Weights of a small transformer language model.
Size: 12 heads of 64 (4 for keys and values), 87.5M parameters.
Architecture: RMSNorm before each block, rotary positions, untied embeddings, normalized queries and keys.
Training: 1076M tokens, 8642 steps.
MLP neurons of a small language model. Each row is named by its layer, matrix (gate and up: input weights; down: output weights) and neuron, and shows model dimensions 272-527. Each number is 500 + 40 x the weight over its row's rms, rounded and kept within 0 to 999. Numbers have three digits each. A neuron's up and down rows have the sign that makes its largest values positive.
After each neuron's rows, "fires in" lists the words (lower case) most often at its 100 highest values on Wikipedia text that the model never trained on.

L6.gate208:507441535486501521491499521437454500509458538504560501524537492482463523508615463472477492469525476495508483490441470558460482472452404467463509431555445440497537487474492547521493520532442483491467490430473494500382437461458492406498538507504473541505488496466512519482522488475549462533515502490464479533520498504498548527583525494504522468542436455446501412427579488496446468531480428503516576501504541482504503498517576533474469503540512481493467522483457422450485498515546464494525414518464460457564516599490467498494512565518465540575522412564451479513579472480508440502521473431526567473495494522507507431540556489538527518432473499554532465511507495569545517496529496568483577466562319590454466537529497405421494470529497500501489511460548460517517437521479505
L6.up208:549442507522522507531490449460479536550516527533471522418585461504517478473534453518419551581573511505495503563524494450488545511492543507509529510468478462507533437529501513425516471510430488463501561588462489515540509555570508438485471485535505588386501488517486459450533484490466565489482506490460411482442533502445374484507478473570569439554447584450474433465480414502477546439493480468534493498543547476468535568534494516518451491515477476484561465438524516531503514522531543474500482574424501508558537549494509512461487503536522548537507437519513549481517504475490453435528557493497588487516482521530547518533550499520453525557509498535494481479501518467533448573469630539553499547469520530488496541538468473541518488512482483528488541353550529453536560507504493
L6.down208:483475562461516492475458552551386443440480442563505456469542514488492494487524493436514508405489422526483533499477442549478458525496485517485514538515498561541505496496523500485514458529527452560521496555490561550486530560452462506524447570480513523499530552506491522463498561529537477462508490484473506539489504490452512476522478452456446509501468539581376516444516485642451555544477442468582521533560554552521517493503554452496524496459552492539427528463507444469530446470513525460520474497523475538488505464447421547531487571531555566511535542465492506492468460493535505511464457533512526488521560496514450462495492541489556522488458443484475521517558482549565456501534471482531574522608539513493475490422559493511454447501463480507519528455523515501493452527521465
fires in: "when", "are", "while", "is", "was", "time"

L6.gate1950:506458548498517468572487516522511509499496444546436470490549501516456517512512520440527462558480444470547491536516467511548537518509574597376508503507532518490502460501512504498489439467497479506524401534534515511536574465463596425524445531526502440510497515488511423480496491538461522571529430497469486496488529424567535480501475497490489447512488526464558492500464488521484507536511458403584535514520537526430510519525495494454395474537559537492566526499460480518520420479539495542503437541479536496538498506525544537551583541488564467498529503419491502494496551502507455479503464558560485460516514499520530526509482578421477502474513508525513557482545463473530571422495444504484514499587457532496523537495484494510492513486451514473462489452464464490484540578492470
L6.up1950:517497534523566497542497532522545473497487470476528539563563472458533459580439511572498466500511496488490525492501509534441532507491556570453530522442427445493546471486537512563502546469465510443564369515502501519510539540519545476421487471454551472464430465539543478450509507474481368473472464496476579447532578500428500444474459528421441562467534471496513475454493542479489511492551449473553541495513543542467517473475489439485512512497414521562446551543457456548479451530510546503471520558496520480517510439535537467473488524538428440538455483518556544468487498486545432520515446487512469473505523556548508456499490521497509507548497460427534495482495441533528557510459510438406470431457508446491507494418568493546539491539453486510570514449541410500474517491483514
L6.down1950:513482527582504477489487483544542458487512474495571548493418471477500477501456560520582464533512448495537518510535517496472484543459494450490501526496537573546490510495497512541519542504492536471515440604540495481464574475502556468494515594492512455481434464487577447533507584533526516508489469467461586527549424486525500488516436472484556538507492551494577491462527524512466509486599529514528448523412531541458494554478543586524489518486490481506539502475510528535478480531523486545480525552543532534465513472446400578488540480504492462451536520527461501573461560403517492561569520473504421467492478534535487590522471467558606487523519451487441568472523449447521512528507493438446486459517430470523513468449468514441558508534505431528539549517478518487502460531465477
fires in: "on", "for", "end", "from", "out"

L7.gate1269:546482566516522388511516476547535538548538449456461533460490526467517454497455442513539462442567507496438582504453492467457439493542505483504509464475546481538485549468493560478383428494449531499513482497562551526490471479489513507529469517502512467519542565522477522426522446552426447539462553476473516505511551476556555557469564431478530517520532494528537489437528508510474468431542544453438499542441481521491473587489514543562525497487459510543488535504497579502415530492443524529474511485495604492526544466541459501562484561486470446478502468469506560503512560480502495510541536511484579585505518514504468494557519470483454475574513501497524535519514579534442406469408560465508547506461416446467565491484494447548487579552495553516475487518522463492528478510505469
L7.up1269:549555509536472502609475502474503478476472491456545592537467505506498417554538528545540571473466481625531466527491429442491503489574556448538493473466496498511549454504521571463458525442502426521487479537495467504495432537490547522460455520479559506540496577493473552421584517557453516465508576540481458493515577467502454466511550574493447508490549513448489462386474574491547482437471500474450556529480483505456496488541499487547545513615505491512481541485485531509443474505508442524531532487500530457531466434455542535513516511482485428478478503535551580489461500503464515545481489480508533542559445493408498497524447543472509509483447514511434456511535489486505516488514545429480512508520513539482512490527545485509486414526538471579547591497440455499462522458561530
L7.down1269:553479515524529424522506587520462518498472526529554487492518563531420480519448467527493498427492533494493551520556463480530498390520446489508494559464473507509522516520549414494503487464520510548504489555499490495598484516439545535449495449503456490526410470501541478511527478531488506485479565483454627456454479453483522536504496537516532507551490455553495555450483500515457491424512494490518461517479465485490485489494533511437554493488483511501511471520496559529477428479453498523562482443539532541469505544474472464475534492530622586498515490500516524508543475444504509503445504555517579485444443561468449504513478450561499554452565464531530523508466467510613539490533518477535478447509491537506455515588595490566516520452497480487547508464541506470408527491512570
fires in: "the", "that", "which"

L7.gate1022:524556447467497496534471482494486499465447540522564516525489396527513447440476516470509580489529491486405421557432504572520471533513486464549539491573589502490521474482495461532420508457510530465537490542572458518492548559535427485522528502517527401532514520478475515542521586556446466479442496547518518458538407552470524493483455567505485478497498491451483435510527446503477487532543367574532527510529507520438512487470482523505529471516513481514465502457473495585435437456516496519466485474525488458526464541554488486516592514500541467541433470463508459502474457538435491512481510510517479501574488539492443577524457552575553533508549558510480406525461491494501443497461538459551500487519516541472529561535525436461535509538433499530465487523562500467485603502567514
L7.up1022:561498492489481468487476526434555512551502558462511544481532508527519446458500553476484463489449522495520499561491459519483544458482426479517529476423505494478576492496514502483483571465522554486573564541523534556455516533524499507491539521514504513562476536498511473443485560552516503509519452450486453519459530419482452532432484540417469528492493475530475424462498499450557497532453526560451472501509512499520520450495459499533491507523523573526507502512538455558509498503524540478517540470494537597469473449520521493493473484500485509586513446420551477430520530474480449453522530499530448468521458489501448491547513521488376574501567490532463539509491491538620482465484558567512510437515588492512475462449489465548483494467473503514537453491553503468465522505515527
L7.down1022:491489574432478540510558486558548447487485558510549376486473544569440566561479510443467489542463546530452528479522566503509478454545507499475563451532588445472473475455622585503469479515464508434568511492487546500540499485442521467530553516472519455551489524485562513526465544444615537493512517514480511464535505483491425466456434516462473476464567501493527467433543456546542517499515504524549467481520466477494535541504509515523471483506553540455479500476441497549491447476456526541461510552558516517511420577539489554550450553537505496467426512493505484541475452478468487557478495490448502526396504540518491520544444533470510497580518429530440492528480462493498474532481457533498414469555587532440578422481477491507558490502566493574498448549483518532498540522451418
fires in: "over", "following", "despite", "of", "but", "after"

L7.gate728:489554514506456484511458500503514544571479527453457523503546448461517482490475608527478525533541482480502572453535434540444496530459500462488492496534523498486468432493491520459540558513450517496492494487464529468516471431504469475532516520462482514485439463491506481445534551498528538535555494536490501453494518545494483427541601562457479481495440598471498502554415508493489523587534466458482531491466502503510422537456496549487525455468424435545548566487520531535476561549527456577484549474543537571420523542496536441477533495496484560455520466459470489491518464448480493549536438465504446396480484477507511517529448437453572535498527485478490483438471473483519466489529545514509463411514364469499452469526510510546538532535509491512538502486543390496447492478604394
L7.up728:555476518509531519547505460477522486460526587556449566508542461504536536561454528490439461517482534524425497456472538488494532450477519504473498431474524528492457512491458462443489517404501483488496557463484486466482513527545487500508464472522437566491469457488424452515544443526581509460562527550483460480478548515490484540492503558452503468529463499466483431422502541505448492530494494431544436545537474515531535495491548468440491491452513436483532418479542515517513463452411437464523526512521477514461474506578458530523481527481519461437473423482501526483535478525483562473502501393468489495522548434410428490497462468469492482417592510522495425537516493492424485446529487602501504502506453511543497602522514553486497493507520490520483508584572448461554488455523479
L7.down728:448415563490437485458549460522483492526495529517364597557461500507487604490503497497543483465520530483489516465485543504479465517467469486513529525498491478422519524510418483494526491467518455456521484444562493551421569481523496542518503499504542510465472476485509423471479465456465516492473450411515495505465451495496534539499445528548484444495498520433496462469401463498500498521498453538556585513437447436519536414500505455560448459494510442495511514488556528538484534485571448414536558525420449550484470482533554507531506526476515445553506404432548441455505512526597526475511513532499502571497417449525466519579556500541456494527448587422499477582501485522540451434570564528460460497477511488585490526524526496525507501474548474474528509544539510438501546473470461
fires in: "was", "is", "were", "at", "been"

L6.gate192:515506517540503490510535491432586499493464472539395456500488501534542482445478431493521439507446578383534433518500524427486478581523511532493494506527468484527524523506491489436550521460483504492478484517453489559542576511458504453467479533491491507522498548477500501522479492474483563530450554482491480480461549514460491470534458512519448503494439474457464480535471494449554460500526561507531524530533472490497470490551517449568487481554538473484515456547567510469547568566553567471525498552545520526435515486495442518540466510503487471497502472506528474446472516439411541442478464511541481464480549518562451559529518523634536438567511452471578537499539506497447491473468470407480520440450512519579476459513481567491554527420453526441546450532546524487458486515554516
L6.up192:567491540534490501494493536510526495533539465548544497465485535570474414422555592514542500447493516492500463457556447537540450543508431447483507529513516476500524538458511475483473567539430478523409460472499556452542502544544531524500521461498523498474537527568553457466551461493520541534477461482478474613517606464483540482544506452547489488515556467518562474456524544484537519502412506533512452506520495458495538517522423505482444485536490430538382576551502450521507484504541450488537517445522504528509518526479539483623465463556368518500530535476504568485490466518530485562547476457448524552465475541440517488582484487482581535499469564394492507372538496501498507551511528517501461479457424506505455501519490529458401599502506454462489506551480455551504396480433504
L6.down192:497542548455502474462550626528452555509534573475493555493486482495507494462534584484511522541591507535539531497580490488513542483488563508521550482518490500490502623502544496426403502503477530460448490518403523529451476440521473480575501464487648444560525484529447479511469557495525435475521517484435491485503565536486505521543415491566531495507468464521539469459515475494576443491476480483545409502438538449461519522499539592563494511496495548526432555543468480465470449421439493491518549493494526455478443513418549511571478470465494481515578443512504458500479508544507490483467468557376428556483488550523495514518452495459457448490539546583559507535478529480534574477521554448487535513500491512483461495515470491485520502598536512556466543516496512494507527507515517
fires in: "which", "as", "that", "one", "it"

L6.gate1767:529436457533530455483466458542574441480520516478526495480456552453496478571555426443492467497504548438470489507518542558548537415567403458504478537510514528511466475553464581459537479506541546520591473582539480529524478510463463505502521473476550510534499483460491491536501484467527494527518511441496521506544491477456491558459499535497518476523372474434472494493445540560453529488489484543509503505526482537485430505533491438491535508481483495544485571520544490547478525494537506456527527555544476520462533456426467511473505512498476476473537534446491506512463551564481500424469509472563616452478513534500559454536531513536506555467506572454518499510413516475487480486525484503518532438484493485504580537560561440489504553452584526535544541540544451517514494513590498
L6.up1767:554443433488551461536439487489515463563549539504556569505548495534486424511458501482488499468529483529550558492506524478529486465394456598446514514488538441509488540531584494539506571458507467512444493504522445464480529511468517464561456489529495556459504470487474450521483513483486433424523482492539578505504525451483508526456539550421536520536447459531540530542473557547421506425469466474522474448512477500499544531487504468458471539521450462581480532508576462430477495567485525442512460457503445420469465470542499568503524496430459561506473487535560553419529537566544553511498541524519488587507464490506441511511517495529504501443466523464496625520517517537542449529430485513479475514496541465546457495436488472471490485504464519505427479429499475483465529534457442
L6.down1767:423467561464534507469501529503420514522485464473492511485522481471463471456494583532410528480516461535510516489487519556443470492515511428516582514545485503744573451529455488494474455507496514579543522497496433482502566520512436531511523466522502407531512496502483518544546525509523488450502498467504460551519509551540521548427526431604424442440494507467499475466505405469580478522501496522482542506495523445506557547430556480527504493481429517522489429469497526471531463444611514549431512432458440519484513516493475452494456545525476497456477476462489545476473474526448468471424446456448589485498488459444550473450483507518510514496553469516421484522542460505474493520468472438536469586512456513543492518524514535561492467475516532502530525513535487472524512519466521
fires in: "in", "with", "from", "until"

L7.gate407:502466456479492496546555550469456472463499520560481442406516487578535492518494515415465484571479482491548507464440467441530515522492472458497463552470525489542463459442532436464554491564544559473461464496503543539530566583520509457563461562576523472509536527548492507503499453543523480481466505454508549535513506463467512507505417619514518484518467508472448425474462537517464517494448528523457492477499528452580549541526516544519528516491490546559519553499528507524501531465463527463588498535478488403514487541443435541514539563521514518488540514520515484548560543422470489536544481517481520489458475474511546510532501514494511476564543516512569504495479580427539515436412536506549494531520499464440489453545548507516553498557465492520524529445518497459493594501455454
L7.up407:474502546453493529508520550525485499394496489513481530471576512476472578477606461456503438517479487464489438529561510477479495467495461509498463454450533503524482496478543496415432595476440521574498593520486481537562503459502508510485520574528488477408566481476490484474486535540569585573500455466555514482492454481462517488491511543481506467459478601506565423498454511511488435460594543482486472572512547590515506517477482522594500494506467422513563505487499518458464512477463541476508527495486478456426504452483460544433529505530467584471569560445401500428503536467518523481507544500484493467493453422426503469532492466492546547448617529511522516479498479558474507492549468489436504497571480490543532452498563509468424571519450615517552459560602480502509502565504494
L7.down407:480572474534537507483577648497514458536561563506542523519519600522512539425559446490434498470495439524559545452564454539487432523497482509499547501537507530713498487541462511511465579468505529509449568437450515453526519464474410507480499559572562488510568393478494493550489529536471545491474448484513567520478578549438479540497482462514517475560497426454442493506506419534587483480501507504512482531493555409560470477431492491475476574474520531469472490488463469561456469457513497481418545531502448505498463598492424547418482520415499511471427481546472498501510482501501472513484542467478479510438372553511499530495443503480518516427566539516535504415465563501485465487511485517471462509493418451554535459525502531466479498498504487518546520507543522537528494416444427
fires in: "and"

L6.gate1356:484485501480511457470486501549483551405554515508511423537499446517500463480527483525427448517425499522410465477532444514443474487474427493490489461513521450517470589394521524457549528472544511506535537518573569497502423494534500524471518485508508413532446528468476507516554509426509540559507472557564488533493569513541513447524538521483535487539524523499478498556537529507543465533495481499493539488479556524532484492509527470587502440498541500423479549469508530526610529510549575514460481484527456435512481528491467411496566542461521552469456454496517463516458508468425554543542550471501513461479539471447481486471480480473479436475595458589504469403507452578516489444452438482489549504407491469559509468512497462398538610480434521520571517506542479501474547528478450
L6.up1356:492577537526479514511500483497490481484464467457451565603498450491478443502453498506551487485517494476439431544505513489540516513403500516491456541487432513525506490453531511509516484552578572506491462480535540494505466566523508426428460555480487433561466439590490535514494515492494446556556489535501474525475478432470530500476508546420494568528462439411495538510490552485539519460487495476592477440422491488538523485515576508549511515451514467500504543437535568494495541485471495487474555493458494502474532468543447484527573551552503480549479463487505518609545538501486512450487564444518443535434502393498383479468431503513530498522543532508534532483476564573473485500505500462565479485477496465536529485572524502522469464463397502469495495507532457610495536444461505
L6.down1356:524477444469485568524548477446482435509464480532476546536498577553524539498483561488514492506521494484543570506550491532552505436443527530513414479471513466499495537469391507469528512442405603488504441512480454535477523441572509508511519461476492451479519384520478456523440483485532485415544502474543552536499483452421525427490501466513526577536518486485546514519549516421555510474544510472474547460547555504473468471513446486489485493474461461515441512549567508514477502482455556486515512501481471532504398406524503581481531506423520370533454428436518520485479552466535471507526486518581568487452478512539539379517486525519481524557448534479462474478465484535469480518502465486468485511504441531515436467511470524468486521472572512518436517582551492459533526531507484
fires in: "at", "from", "to", "second", "on"

L6.gate166:512474485487515487499512514470509543462541485452506479489557592535499466482523480515461491564559496528463526477559462516494530494493484480428536548556521537473497549456459464447600542560468515495520496464595486542507494554495503433462525535517509469411512478535505503533407527481457570408507532442527518517509453474488543459562505451466467547555470518537473509540510562464519506538471476482500501422489481526447472460512489550534531514415497439429511528433515494550467527488471530526466478520540413525536516459462568488477548497532553512453493521429505482532510530527485518528492551583554575558503567465500473518471517423473473525498489510539502502443474511457475487509469490518504500531468466557483485481542443513543541512517522500503527397538511550483598490535409472
L6.up166:489524411459543475519441511545448478584501469517453484475536549523466453506482463447445541497500474515471524502458554512474449584540509528472428559501550525471432508516539470479556499509441566479501509576542479564542440519511502539491545524453471461453457455452477540470472498479442522543493531552503468458559448454495568443598491490430484506523450461492451431516518520520566473487501497482543495552519511433509467436485471604506501517482449453498504514522461502432446517455485494530382505458548452550502506491524534467499501513524457520511541489514539451472508521474500487494417451524537505515493500569485525518438491514480443532487528488557533566542530486510533491497520475492455498505516462462511460501518463385572484495548584562475564557522497507505523475479421510
L6.down166:579471523512400466536464482519478462541535450477560495489485525457462470434463507483512496475514502501443589537440554485538525505446495487431497454489520424662432466465468519524417563507527523526480469539562505545496543494523500576429468442467477529533522471450539461547565400475494577539522503454449508438472434511480540450498471481555503555456423467532524435555538503506512530515505491501487483557469533517507525451506551494526517531469600491486590533461502459515551467459453493458493499544482509467478452533482501534502555483443446533456534533543543481490483447501566514485513480533530590417447437509519436572447471492574516479519485582443486530535577499525560460525526492481463523554465429469554607512545569509463500508448474502511511560576498537478469566554539502
fires in: "of", "other", "various", "many", "among", "several"

L7.gate514:467484518529491525579542483545498436472453426526486468598538488467473442539499559493541459589527533497534433512447454464486484507588549486523514459538486510541538510567487499466460480529489508560482451588521511497509525443513518502496488469474484497525497524447516437487481557505447546484518521508490515503469505465477456538482386507487479573499508512507518532537482502528527539504540577537532496464441547474481479550457502571513482454519501471510517466547499511416432473594593434465548486497498521478577491542488476454486504496502470514435500479547493484423425600419483566462474576530516525474501463544472538475479542473402488517581456566438529499472523543520492515514492508499513432488542529437463498495544484434484542478506498530538463456528488486530494611507483486
L7.up514:494534503512504518476540461472497425499445539518530468516555464453500478476533515525494518515509458485589542465554437524489472481523465500514441455506508574557477520505549514501502413534425506514536484505484433487469449459429438542453541448563503479526505511498456448428441548466453521419554472518518489499506435524466472525490494509518509434492472510491497482480516529515468442425451518515471429496467498510451528534469426500493476540490475521536496528521471481446466450585492544548598525474537464439466521496477498503528428469509490559563465502465430485474477550413509535522458489489511556478505448447535538481471413435499516509482478477458545480391502475478442475540524539507536521469548522492494494451487486558478563505503546404495474505516558392496455577474481484
L7.down514:514540459503500473542481405475476474513486452506435427468529534452474459519486514482485582478542462457574468475477470601507519494530453537484469476479411567500465457506563499445495461535566495450436452526467490524476523484493513520513469497510504523511515547527439518460508465442467526551504464480523504464556508548418546609531503436584488527419558468488529527489604449476450573462449491617526543493564525475442513525499553537514511468395569518526518493506549494582491509537402452491501533496518494461517502472497484545501556510541518582458502538549478489505443454500454467597527539453509505420471474504443481434489511553455480562557447509535512477545434469486491481561493420548403485571515492513465505466485480498529477450471491513557506584567512566508515518430492469
fires in: "the"

L6.gate1905:434508527492556540488497516530531506448493451499498538483530464473490565503518515556483520469525447521439530435387421488431482483501503419490546445544457584478445548529467482497495464461528494455508504463561551478470487496661490472457474490451475506524533508460523465569447493536437574418565484481531500436474488484564506494526539509523468548471507485469448461566526535543508462473499463492457565508549512439519455537489484560459434518492493515509524527481523512515487477481548512484537482564472540484526494523498516536504618453473454511405520458465524459517480450536428471452483485519424539493510472500613456487559474540474392499598541506499448433541457475453496546416513460394534520427490495475501420533452464472517495540465447491448461546548484524453462506551465539
L6.up1905:446499441526539546517447477438477459512457527466505514542495544567480509474484508500370499471468509565515491544504427530496464466601537467464470501528496496515515461545540497460499476539499556474463478427428476483487539427462451530508551493509508513576529499502564522530429552516476542481513449449525523459464462471465444499473437464573473542436506505492474577545557433481476565509471527457529437508460468521495463496491493541532453489515552493478463537500482457502502475484364536463530502490518495579487531484478579476456463480510474521510476466496554416475479536458455516475510411492550554475496388464508501439442474493581457450487475553531499502528530454473470516526525467542471496460536546410579566569504472480541559464460453534497449523571543542548441395537553567
L6.down1905:559579461421459507528489545543517463580455504446547555517568493533471536496503530541502505503518464465545547595454504484562455524510515518499538451458527463473520507587488458563493476545536555570529490527508484538561512504542489553528488605493451461467605494498532515496515521519572487495495476495551527420537563516539473545479493495517538450503420424525577582470473510503503502485484547428437499505539462535506524531544533562458452509480502469450473527426547434478530532486503511504547454456439441503522497493489491448394434549548475495477484452477528460490484534490481583552468477503491555513559492493500526473503517514518466491562502480418398520479452486477442537536570521494544446501444553537457566438484507496513552515486468522576432460478534598529485503536435494
fires in: "became", "renamed", "to", "become", "made", "as"

L6.gate1212:527490440509508423524529498465480473476530446534503488517480489488520420553569509492492424477503573533500524509576507512513467483522538506517521612540507465501514570555503520443525446472468498485532491483568528499480466464469414527532487522563500550528481517509553494446464487524574535473470500529554487503511426493446486476550524577368445524505485488508527557494463504533560528509447493476591465473470548508482598485508503470494566494576536554545563493432502560454491543463530563522480452539523548576493487539494469455479544508523461552437463517480460522464491455532424518530406541508520556449504516454469541482549534550504488522467563446479519506527429489530493468565548524480500517434543561487443472457482513482529533522480547560429520482513519536426417454465511460
L6.up1212:469465522488401494489465543446526460536511504515447490530472494512497482526396494451513433541524504504480473497582537533522493443405478589527414567476538481476467583477519510487492490521480516505570504484552484471462441534509524555491496557616457502413513487514509422457509516464484535501502540516464557495498468453485513589508517552508435486550428510498507496500497424486457442458526374469468517477568524520480409580505475490498477468549475521506533615493495517554466514498438510514470494460525535503521458485523478453488483533520536477522587470525459527532461483476544474514470503525490460488473469485416501494559483541442533495539463461486572527553500495487501507548450531513553529460514512440464540513423493447555467427534552519441480493437491486487515456521464458
L6.down1212:532514511433473521510515551493453523585525461526511536480533540459514534528463490488470498539474496448497427468450489578499464482523454480576517479560490479618437476509525499502509476475503473542537546479512489468510485474508475531524539447457560491519454434449459553437511474534453451529519508489521550569525606607548535523475476461495518530457497547514464488474476498509512521498544479474495533562586483500553485515503527476577465531546520555456516490491504511492543536465494524455478513539585506574550484534494437501481480514535536517489441500514416535489493597475451473440530476511510545516496523460526530525497535502515386511486633555498436451590489475490457517482457435511473475476537537515501499475495590550509526458445398464507491472519512462554589492447528454
fires in: "of", "all", "other", "between", "most", "against"

L6.gate1217:478495489474520517466490470588501468542472535493510520532392440460524561477507526500489532569546529443515531494478524553525479479507469562437466479529489563534518510416523475447457474411477504443496505529546564527498501504541447432430430515541557510522546462448530460482478462493391560551489483489466471619596527418541491537538449488490435442554500542483509491519504526524488479547510460548520407548575534535532483513524449517538497521512539545504462501481561440506496488508532488577505595470514503472452556508446509448458448468495452454530473505506510499624526508517532428474482488531587513516527500446533475466565502507509517521517492518526535440445518473477447486576510537513450518453487485526519492472524488575497547517495531506514503513442499525551508454497489530
L6.up1217:461515519480539438449491502441469505535463450476454494563539530505509480426464412513470521543575517473487570551546545540522544490548468583485455475505474514526539559460455544528446440470455516526533549542473529522490520476440572500510516524532444564569526477490544467463534531499466500428521485513526518544522520503487504446555430534604558539492540537547487497551598524554503442481513568405563434505540445501489573523473520462441487450458519549455474521444524434551463541502474497486498489546449487462480607592500577536503519542502473446597489485461507479519479545452505393450478508595474480502457489550500450501449488522495505551520531555508507515460477505462508502515541518559474499435445507522513493501515513531520453517522481466501469525503500486516501505466477455
L6.down1217:410538536510501475562436496532499522488517484481490386514497479479536513488552519527517484450541509438516529522449491534502486453555498514579462541516488518514460553493495488570521535519534498553537489452570577470514533442538527502440474503427508498599473524535504468464468566561476474490534455527452491491518543521482485452497608541504491494514497546437523465466532488512515511489489487516528442455439511462475529561424509494517511469515497529463536443456546460476526492576483451492535571499482506474506551560487499467497564474455519527558446445520508490499553476581503486533532464545526533487422503610548454500550536492508486510553535468449445436517514525437519546507449535518444457456478443478447513499568549544561537487528507432485531546509539466568541452490466496
fires in: "from", "of", "far"

L7.gate51:544513466492576569529460513505535499517494448515623509472464519513489440463489519516548508462528448544579470543473496536486494593522507487506499521448473467559597538471484536513541490493447501562553500488552507483514500546478524463565545499547458507515597593557543583454542574450461510517496482483530493475533499543554466557463479522466472484476509471437560529462454492528420485388487478529408467560493486442436499553494498483456482556477467534495486526543513533523544476524517483546543471472455535523558516518520488508606536499561526459453558521488504519486558505479459512501465564516488549508485480535524513566503432540517520525425547437481553471505501476479529399491475494503507453500559470614530544521505548498558497493526523488481464527500555552421471524477516489
L7.up51:481523490456402479496450513536541502468510525461489428524476539482408507508545490513511470475515389476480474442529538525549440595423516469417560547464490498545535541506521507474496534452505524423472517554455523484512514521456551475501525520521473463536564482508559499481477501440487429517549473515502506567496456448488470502489513582499473514479526435509499464480523573425467462510470509502460463463584498459524505443502449474517468499477502473455473472464444435485562519553532484521487625477505505509463448435512513525553501525459476538510504548556474542492427455524544548528503534514476513490534501538513590535413523541480582480502560462560573522492508456420509526432499448455473531461570509472577451534531516565527496435513434530558520436583553467505360499521486437
L7.down51:508523491491524465480474511583471535425535445579488539452533507496544533543479541562544493485498463489517438542559521552476526530551515504500495516470570484357501589482441488569458507446532474500509531521518530511531485569493490510474525496555572469512472488492547526492560539466455525494627548504555475468495485485522533508542483543446490476456489457479526501444497470485532482531420553464505506502519590485476465510486487442483461476476485551456509534482478519525519490515477526481501482579542541535459496549496546491546505495471462547428558504487525529537495515528436557509541476535490402526509449534528527397511552543491483525504512536517478498475489438383501484445455469497466486484534452464487473536558496493510563476499526476472495534535546492424452480505442541
fires in: "the", "of", "that", "next", "consecutive"

L6.gate97:456469506455558512476506505488501519499546434477517357538539492490525506508468519486493475460545527489523525466500465524557421480453547515526508453513472499472475526419443448437440472461473503486562463430559522541541568583544534559518484458574457520481525513471543547549511434494487525472474494493456485455454410595499548551499543535514484450492617412507525483562543447494512493470440560427412505564480551528444523507586520457507499477521519540536438514471539494492433593471579490487459532491495499491576446509548464474504471479553486499513604476456466423475525543450503507525502481501538508547415456386620503456546457524462470495522482503530530532410586505511472484451502447536532474510425494471549533514498494496552489517488549556562472494541493515551505486517470492
L6.up97:523457510441465460552579523508585515493446457576503509520515583586522453503513529514521439582522551443486549475447535460466458451492539419548505523465518485445504493597564403536530539468531454497484549539470475532490531440456487502471556479424503499464395482435476472461483415431529454464425453500537537512562557562438454516442445452451478478535457539476468520500529465409471513506522499486464501557557506454483572506470500465451475528483505428467520514581409476556439467489447652562576508457565478545477548611505489425471466443462463553563532478485518556574490496451570456463525508433459597506511503501431559480502566529507501538459504520481429472403513500557528460476476478432495534477489531516490591553472446523461541486466550560474503536459479557535479492504529546
L6.down97:508518500486460476496591542472540574512587528538461528521518556561501488493569488524455483514454439444510435443482485546502494519503452514467505504461548574416507515440611510487474529517467426519480478443476464439434483478490467461457508462476476488508499430514469564479482552457488491494525528468510554500487505479428503450412530501455466469483535529492475465510482501401508545444471490545545491506575549464467464465424539469473484475495489466500493481515452529512508475510466512487496432530538514497431479553550473440474456461469489482470523567477481506609564496484502434505499500471480451488512493563525530503560569474492533524506519516490471545554523445504526402504498424538482529480502530531510524463508485507593490402487550477435430555474432491510519506527557471
fires in: "members", "and", "member", "public"

L6.gate1056:516502465496496471525501496511491522528512562478576450490435433481529447560443574555492515534495531552501426541423410590455556497506471397529475517436512568495558543483484510522497506495479503506557422501566464527414523510492500515481569462462443562533463481458482523448489550537502417541412491495544502550492579466476437524469485548544477440569459415449517491531434449480555572452531480520474528491501494508489542576501501525405510529567494532518488480462550459525523464470458494527452444444534538427536474523532514550469529495423498498537475501421522498462543443525532530509569434585520487501521495518521470560551462526533493504517512535466475482496508495480470470538527516515530550499497504454522513512464526480503510520512519470501509564606506533486530487465478474
L6.up1056:559533477500512519566510551429454479490476568501559484467482515531476512495436498448511526602545496518460473504496455400449553451556489441512521460449501570530519518494481490532579437514465539450575485597578527489446517473510451486505561489475463472532547468504512498521474532489522542502416470479496511509532553496432535507509438549533463468557507443536489550437535529521470517541421542550524552477511512499441552494456478522431472490542482554542515445467487455555481509500488501508452504486485427510471471539519475543525424503500490536492436472510493406531501572440543552514478461531452475492521454469488437548552509543520522522485538512498563439461547434506470533500473554467562546438501521368472515475537544485513524513531539474528484571526484518488534473500479495
L6.down1056:537427476533439513490523474487512499487426538471559476485478478454482454522443580573489496490515492498497482502470563525497464459476509588529517390493510531389495520538529514509451553552507516440513488489580517428545574528473541514537539466450582451522584510497498475518544594521528474523454467568556493538541544483489526470472538546605499517514505459468532521531520545597500528472531563502493497519445527582457546472568497413454482570533515504516463513478536496541458499502453468548581421514500469475422505494494550536587552510561553535540485588469424469557437425404493468465454449533500505516517527546531485581506481588520488454511475529540453463540476464503498548555502531481529563528527493481532532470554500478498441505502540486564461509531444528487545481503504523
fires in: "to", "of", "on"